python train.py --rope_base=1780.0 --init_std_up=0.0456 --decay_fraction=0.936
MLP neurons of a small language model. Each row is named by its layer, matrix (gate and up: input weights) and neuron, and shows model dimensions 0-191. Each number is 128 + 24 x the weight over its row's rms, rounded and kept within 0 to 255. Numbers have three digits each. A neuron's up and down rows have the sign that makes its largest values positive.
After each neuron's rows, "fires on" lists the tokens most often at its 100 highest values on Wikipedia text that the model never trained on.

L6.gate364:144099106116090127141141145110193097122112118125071118158149160150152126115135133099156175131102110113122136108113084099129114124113134098130133083138107103130110140135121143117155124125063095112132096111116110125097152111148097086164106155059101143138138139157113155150115099155162112112110073111148153125104158119140127150133154118111147119159141122137113147126139112150102107139170155116153133120132085117125140144117113152150074149135154106155143130122123101147111119151134145123109108108150139185141073137206138133142134146130124062100152110144133108098082127126114125130
L6.up364:155106185102119159172140139104145112154120095164129188158132112150137124119125170159111134177119119108106127102143098126132124144098151108133139118122118170129120129097094124117136155111162134102152155128162132144153124138141131129113154143146109141146100139150139114132119138162125116151117094136073110123102130176104129123123134122100148147120095073138128151151101131106142125108147120140106085162106137114125121177132104137110121131087131111123084166118146181150070113125129094121171147135144103120121135070141168109093156124137092139141104105113118142177150114114210099102
fires on: "8", " 198", "7", "6"

L9.gate408:120116131129072170127104127161152135125155100117111121116126118135130107132146144169140179082122126086139094114104111068093132128113131181114071146137109153173159146153138154141109158178108107126122166099151102124120169145135114131080096116133098126158134136110073142115124151156144143112136133151158128110142151088107121100147123113088160120090125140116159117133147163125116173152170098113119137129095105132107145154147162120136174140151125106136165146136129099123160103122152155128127105125174119184162134100135130139140172135123137118142094138078126147114128087113143123137
L9.up408:146120153122118127150112123168071103148117154092155085136127110141147097081125152123098138112089132157129100129116095123140127115114132093100115124112163133185133156101105121164119151138122117122138106103151166117125115136119136118142098065172098179152109128149120139127128115151133064127117136141114117072114103166167124110138121081132128136115122150108112110169145152121144159105126144127098148136107103105088151127135138162094149127137116138099093177114122112176114117114097159141139118169141179154139126105121170123131085111104159113142126134087095187140125148143139128091
fires on: "a", "i", "–", "y", "o"

L10.gate227:129124110134124115139148128069151138086117138133128149087151138101145110132157142142194125167112114138144138126140131164153168139119139091167147147142151116121120162147118130147117136144168109107120137153121133146093104090163145135098148106121094103127152136187135141116123119147114141116084173127112150120148143168152171126152124178083120163088098131108075109130145131102133149140113151141107131094148118114093170094157136142114103090159090124158102105149170123136189147118136153152131089127113129071139103099082118156127143172158132120137151099163132140128113113120124112140
L10.up227:119156115147132140121110169162119149131109059135184143141164092173140129126149162131117114142150150107137134131105117152142123138087176130117117154110145125118122126158117145120153163142156116142136149121095171136147126066118121128156122123140133110119131124133148137146137165156099114080115104118148152143109140121140199147154127133118157126160124115142128107129110110127112128131132109136127132110090131104143109099169135131114110106167111098172157103144127123158101164125142116078120092116078178124108080111116117149120179132142131142105138123157136121074060129152051134126
fires on: " E", "E", " ele"

L6.gate291:147127122101129171160128165159129125126132067126136128167148135113151102144125126158115153159109141108115104140083112120124151132128199117166126109128097138092101154118113131130147169101133110122106122135089124100121151113151134114154127126112123160164138096178114141152190157150110159129136112159123111115104114087109135159114145136103118137132113129163140102114131074108127149136124157095119122115126144140142108174122174147179154191104154117189126155138150170111143114129141122105152122149134114123113119109165123109112167129136099130100200135112086086109117138128170120115
L6.up291:149095114113159101125154157140139094107130090160148133142159094128129147110118126172142131179117090152099146147109160124159178133098113123166125145115103179150123140130126070113125154116150177142111120159128111142109143119165091130143115152111138108109146167130075137137119111155108151137148103117098106145171098113126119151097163143115121112182141123099110127115139102118156097140133143126108122113105094098170108110115134152097132113097138128145122185145143142100125151141136117142140136140158087093129129166151092093123059125140113105112135111131103062135120134118178095137
fires on: " U", "ong", "\n", "8", "7", "4"

L7.gate432:118160138079130143124133122113136122128139113151144158127127117096146083147117128120118130175144122148101089106146136150142090127154134111145127110150160148121149124111084115188079116116149119143070128134113111111072136141164074135127163115139134093119160118123125113152128085101117093134108132101125129118141172125124170129090110116107149152069167141097112157128128120104150131158143139150077116116188135141100151160116151162158093091184096165119146133121127138110160141073137144129114121133134143119140100108163092157118163143113156142129145120119159142115120115105109163083
L7.up432:146102056128135132118103132170154148133159125141072109156128133118099180166150126141140159115114119152151160114125112151133132126094113089112166114092143096135151129145094090129101144169154119088126156175126117127094091100120163154142119107130091111154074133093177117153125132117115123176135108115158110127142095138131136133109102136144157148116157133119158124099127165088130156173118133123130122096184129096167101129108146138143147130121157088134121101087153127117111151120107094123136117108172189094139110116128131115124115133144163131128146108172122153108127155115164137128
fires on: " re", "ur", " Re", "u", "up", "ir"

L5.gate46:097120106142130117103102110146171137131165097132152127130178152111080103095126139109148097124160127140144102120071145124165111104145173115176105096162129108158135111116141109123120113132092115163134110124123107116096127148151116112136147124139132124112152118120122120161131133154127156143156140132118136097150136075157129155109108102102146148144124079106083065126132153114118105153115112176195115122135148124108145154159164174114137102132103137132150152119165134079156132165143140129177114096124094095141127116158132157131151114149129104156150111153106104118078095129147071137
L5.up46:111136101078100137146109085095080128112123152099143143134124155133147160141134083136141158148156153077114080099169147107111140096094071137098140143138108105154120131114132112150204104149153120139137106174141151167108154161152118126115110144151098087134101136139125100136113122141150109151093098139131129138128094140157124140104091108144094133093118140127134140143162103111089181135154160155122118128134121145127113134123109126157141138160149076171153141128107148143117119132135144127141096095165134133118125142111123130138158182103114141139138048115138104135128116171102123124
fires on: ".", "s.", " =="

L9.gate405:094147115105115144106151124139131142144149129153127103128113154131123092083152107147132147137116089114134135126109111127113153147164130130104087096115127136123168178149118137150066161180143061130113119102151139131137162138187091165129106135135085139147140086154085145106092111135141148125135124117102166112150131128142111135103125122187163147115094107098144146176129151133124160157124158163141119124186100159102142144160123162105138151120137129133121165067164120132159110066133133131110112117143082150118160137111129121182136136147124125111109134088116140137130140135120130141
L9.up405:129143137112129143134128111113150135088098149089110130132158127126122152176111152112090147144154107136150095157116108130120146149129125112113162114146101163151112134097113120135163119130117117112134115126142109162048117161140155163147073080138104123075137105134135172122148106145100111111108101122130116112140115090114137104103120180122170136135135125099123097121111074149162092128148110160094118129175108181099147116109128184126114178107121162121110158140101132142141143122160174136114137149148124101135113109154149106127112134147137066126118108137112136166093103161165091128
fires on: ".", "–", "es"

L5.gate455:123093091167171129090123115104103108127121153151145123111146115098115119148120120106111122120176113156110099114134132107143102110149122129135139119175151109099107109096159124115140146141110105130104128120127128128104125176112139119096116143097078144135096148132115121148118132146153125139102112152177126112113127108135125121132140114161139117148108116140114109113150135175139096142140138113115177143186134145103154205173136145107105121126088177147066108153134131083182134136133147122111121115128103112108133117162163120176175127095103068121135142145074134133110126071112086144
L5.up455:132153133087045159121150128099154140149115165102146116114120127115151137158147090130108150161121148117176134140114107163111123121146091110128113134135151112161146110073117118147131113170130134084139109156110111153095112106117112121134158146142123114128090138111105132092109079090089098124155097165139104101114092145102133166139097131152142161156150121132149158144123135136115163097145144135118124168116120177120116107157137151171112153172113088195164153139138155134136104095130125158193105121133104125113128112133116099126140183100118113140140116150122161120117119149107138127
fires on: ".", "er.", "ation."

L10.gate352:107064106136104130116167162121135131116158093106115135145127115169102083127115103165131106152146133110088161112136097134152146103134181106091156115135132104096144147087108150175115138127174101147116121152122139132167132101110141101091149109177140165113124135171121150117128123114175130124108134110106138141128138152110087174083132125128125153137109134167135118106165116162098158143130120134170125132112114119097140141102135155087147141103153051133124091088149131085124113139128144146142131138101154134151071135122115159113157159154126108140094101121112127139112095160130129155
L10.up352:104150121154108101080100108154115114123105116157104116111110156098090121119125145129135131069154146106126120141104135159099162164204124114105165134144125136139120142139159158157147121135154137138166149124123124088095103123115131109126115122156077142085090122134135127133125103141113151124112168075116136119112135187108116123126123130105120116114153154146131137144096122111137160155138181166124122112181111117119167114107121106098107096182116097104143169108183161126150132125118108131137120139109155053099109117122134134128184129137116125143102137146181122128164161142112129129
fires on: " D", "D", "ke"

L5.gate329:083109155147131116107130136117101101136152098098109132150156123134109120137175130107126132119164144131112123123141116135100114132148140156160131101099121140106106119091118141124155116144180164147141174147139124101146146081078100116154126161102151131118121129168128143168124126094188086170097108131129157127130094088151111126164120130150107134182158134141153095123166124123127159112112140105137098140137118128117184173119090133126114107143116097115119101101126134096135139162144154130150094134115145115136158132163135166154124126108111084149060118069093152168121140160151161143
L5.up329:145156103165128102126139152124156156151135116119108115125129117147124113167111136136143111118105160092196119092094136121114109136143131108109119131165143112139114112114075155099129127143138134094137124132097138099115132139116134100093165119163150087114143164128127118129068111129144162132117171108095095119131097128135171138140125161113122125097107146128070137163167142079099099142128147117135114166159151124107150123119170123166127074162155175119111077140174117134143185107127108095114137102076134139112112128158132157123166135132099112092127135138158133099089161158124146138
fires on: " D", "D"

L6.gate329:157137084129121138114113142113102104116101139119149122156184151170153113134092141156101169143140073144136134142097139117149133093094127113123184130147111149111120154133116144160166129155164106138144142133111124173114152155120158149129106131168070125127130106138068169206095136163099159130148147116177135101107102118139129142183126116131133146137113116131088105103120126153133141164136105133137124130152156188160147137115155148113127136137079131144114163118125139123169117133166156111130096073104134154145116109123142141160134135116135105090113121142123112115098099154141101119
L6.up329:127125117121110141136129112136121130132129130141130157120160117161173116161142136109147129177138102142165117153099143110172099114093127124134137147140086104131103149086129122109147127098119116154109154140112128151175143116165128164143138148139072143135103143117111120140129120213083165105105126128148171133098139181146146107196127129136166141120085132128141132146089148129140115121116131133096165118134126165168079131157135162098125087160090117079092105118096161131165151131127111128129116120132185141137140116136142185125124125109115098103134121125108133073127119117088128108
fires on: "om", "5", " E", "he", " 20"

L6.gate301:105122085091132146106174135137108128108129154146128130112155130112200126128075093106111139125150160110104130134132116117145137088113108148118124127113147111097134138161136112136122086154120082098134142124139129144145137119151156146109091126102106118131139145134123168095116137095112117147156139138126103116133125116074120106127077105123187136091136172157102127119141127090137168152146132111082137140151160137137135097132114111128100120165102109163137125110177184144113103104135087127137138125124127169115099127132130087154146196109123130173162076120088107148125152130143169172
L6.up301:141082145097120081169166097151134091086127151116110074142107115149126127113091122151108204078089144087120159146137149121107128132144087150115132108144110158144147111135145110113078127129153133115137096156169141107140111124128154127143161150108161129165144156136155146133172148130153133084158139097093104134117097163120104101120098142110103119122106123139133110141088155144142106130124138117130083103149123121138158151114167147163142120155115116157121130153162108112115146148163079130117167107091147140143094155117141114138094194136131111152147122148120151110136116097149113139
fires on: " are", " game", " |", " is", " series"

L5.gate59:162122148119115087141146129068147178117172149134125087126114137149129136094166131133109115107168109145113103130083124153090129102130136132103161138088155099108123130097088121159103123099136122112140112115128167088153113153109131156156171158101074143077158174148119124136105108147103084133114072121140111126105130097139132126127096099107174162138105130136104130164084109147121130107137130112118089134196111130116118118102166113121124139129173132149174105122149142125105146156143123147127112130137123129125140120106175101146128122186125111155129134126137132097179132094109134116
L5.up59:096126129116110126179156134121160135104096129165140116122135091130129156133132120162147147109110107077064143169084101154123141077091155097144109130082076131106109107122088110147055106106129120141105128157099113125098153105146111120137152130109117125121082120117108119117138119094139147145103123116138147098114129134123116110105129150127184122131134147127102129111111109094162101109139108143147118099144169135134166111102152130088140138133102113119137134112132134100106100151103178139146130091115139071156132133192138120158109091124124096126133134168098105145136068104139159132
fires on: " B", "]", " tit", " Year", ")"

L7.gate397:110171104151135134115150142115129120120137104090100156154156135114114134103142095115109125082079104109123122114094120119169130088121150095144119124144162129094148087090115145134130136137107123107166124110137102144161172108175094128159151125149126146129135108142090155137182129096146104144100146126103156112145124157119128120124120080125096182136114183195171132109148117112151144182134116140119148135144131152171149105128105100107114130090150145164112138137184134135130106155148124131172141113163153154152140133168118151140143135141155147105157155128084116115066132142118112138
L7.up397:115132093179144134092098131154101123116106098168126131122186151133108105116100109108137150121122101159126086121126113091145141141105107117126108129107100119138162110124124098107131097131139133105116100153156151134120161157078168094142112086103095130130140116095138089126113124103143101084141119160117138119166149106077105125129127138091130157158130153143116135122137101137118167147111142113132116139136121152150133099123147086170086106097162127112162157164128142097204151084094119135146065087108147111127170125123125131159090106094141097124122112114129127160101099129090111140
fires on: "'s", "ad", "ia"

L5.gate117:153141069134110117085142149156148126144172131133122130138154150186136123127145115123150147164104121096105183094099105138129119134127160141130150122106108119133166174137158137143124109148131183120139154091106134109101128125164100162165131145154128148136160138163119128098151127147137118092189106118103125127117129148142097109145149147121108134139142087122142110146102118136091095136102173085137141106104116155160145144122133170070116124110166148088142166129142141092153120191174150128123095155150134141192149107128118097147141102128102116121127115139106113141174132112135148140
L5.up117:130143181096134117119164146096129100097105114148123143150137112140148099159109104117111123147185121134074101124141127138137196157091133120121183131119147157104110106117088092131153128151144113095135176135121122164134100118108128141130156157123162099151101136141099151142153088163140105091143127095125121083132092146119153149113079119118144119141159112137129128110142103095118131101104112104122101124148142130143078111082114092135136143114116142150098121149151171115162145116176165137140169127102162114105089129125134161080155131094143094126114134141115155126115078129170132116
fires on: "7", " 5", "9", "4", " 9", "6"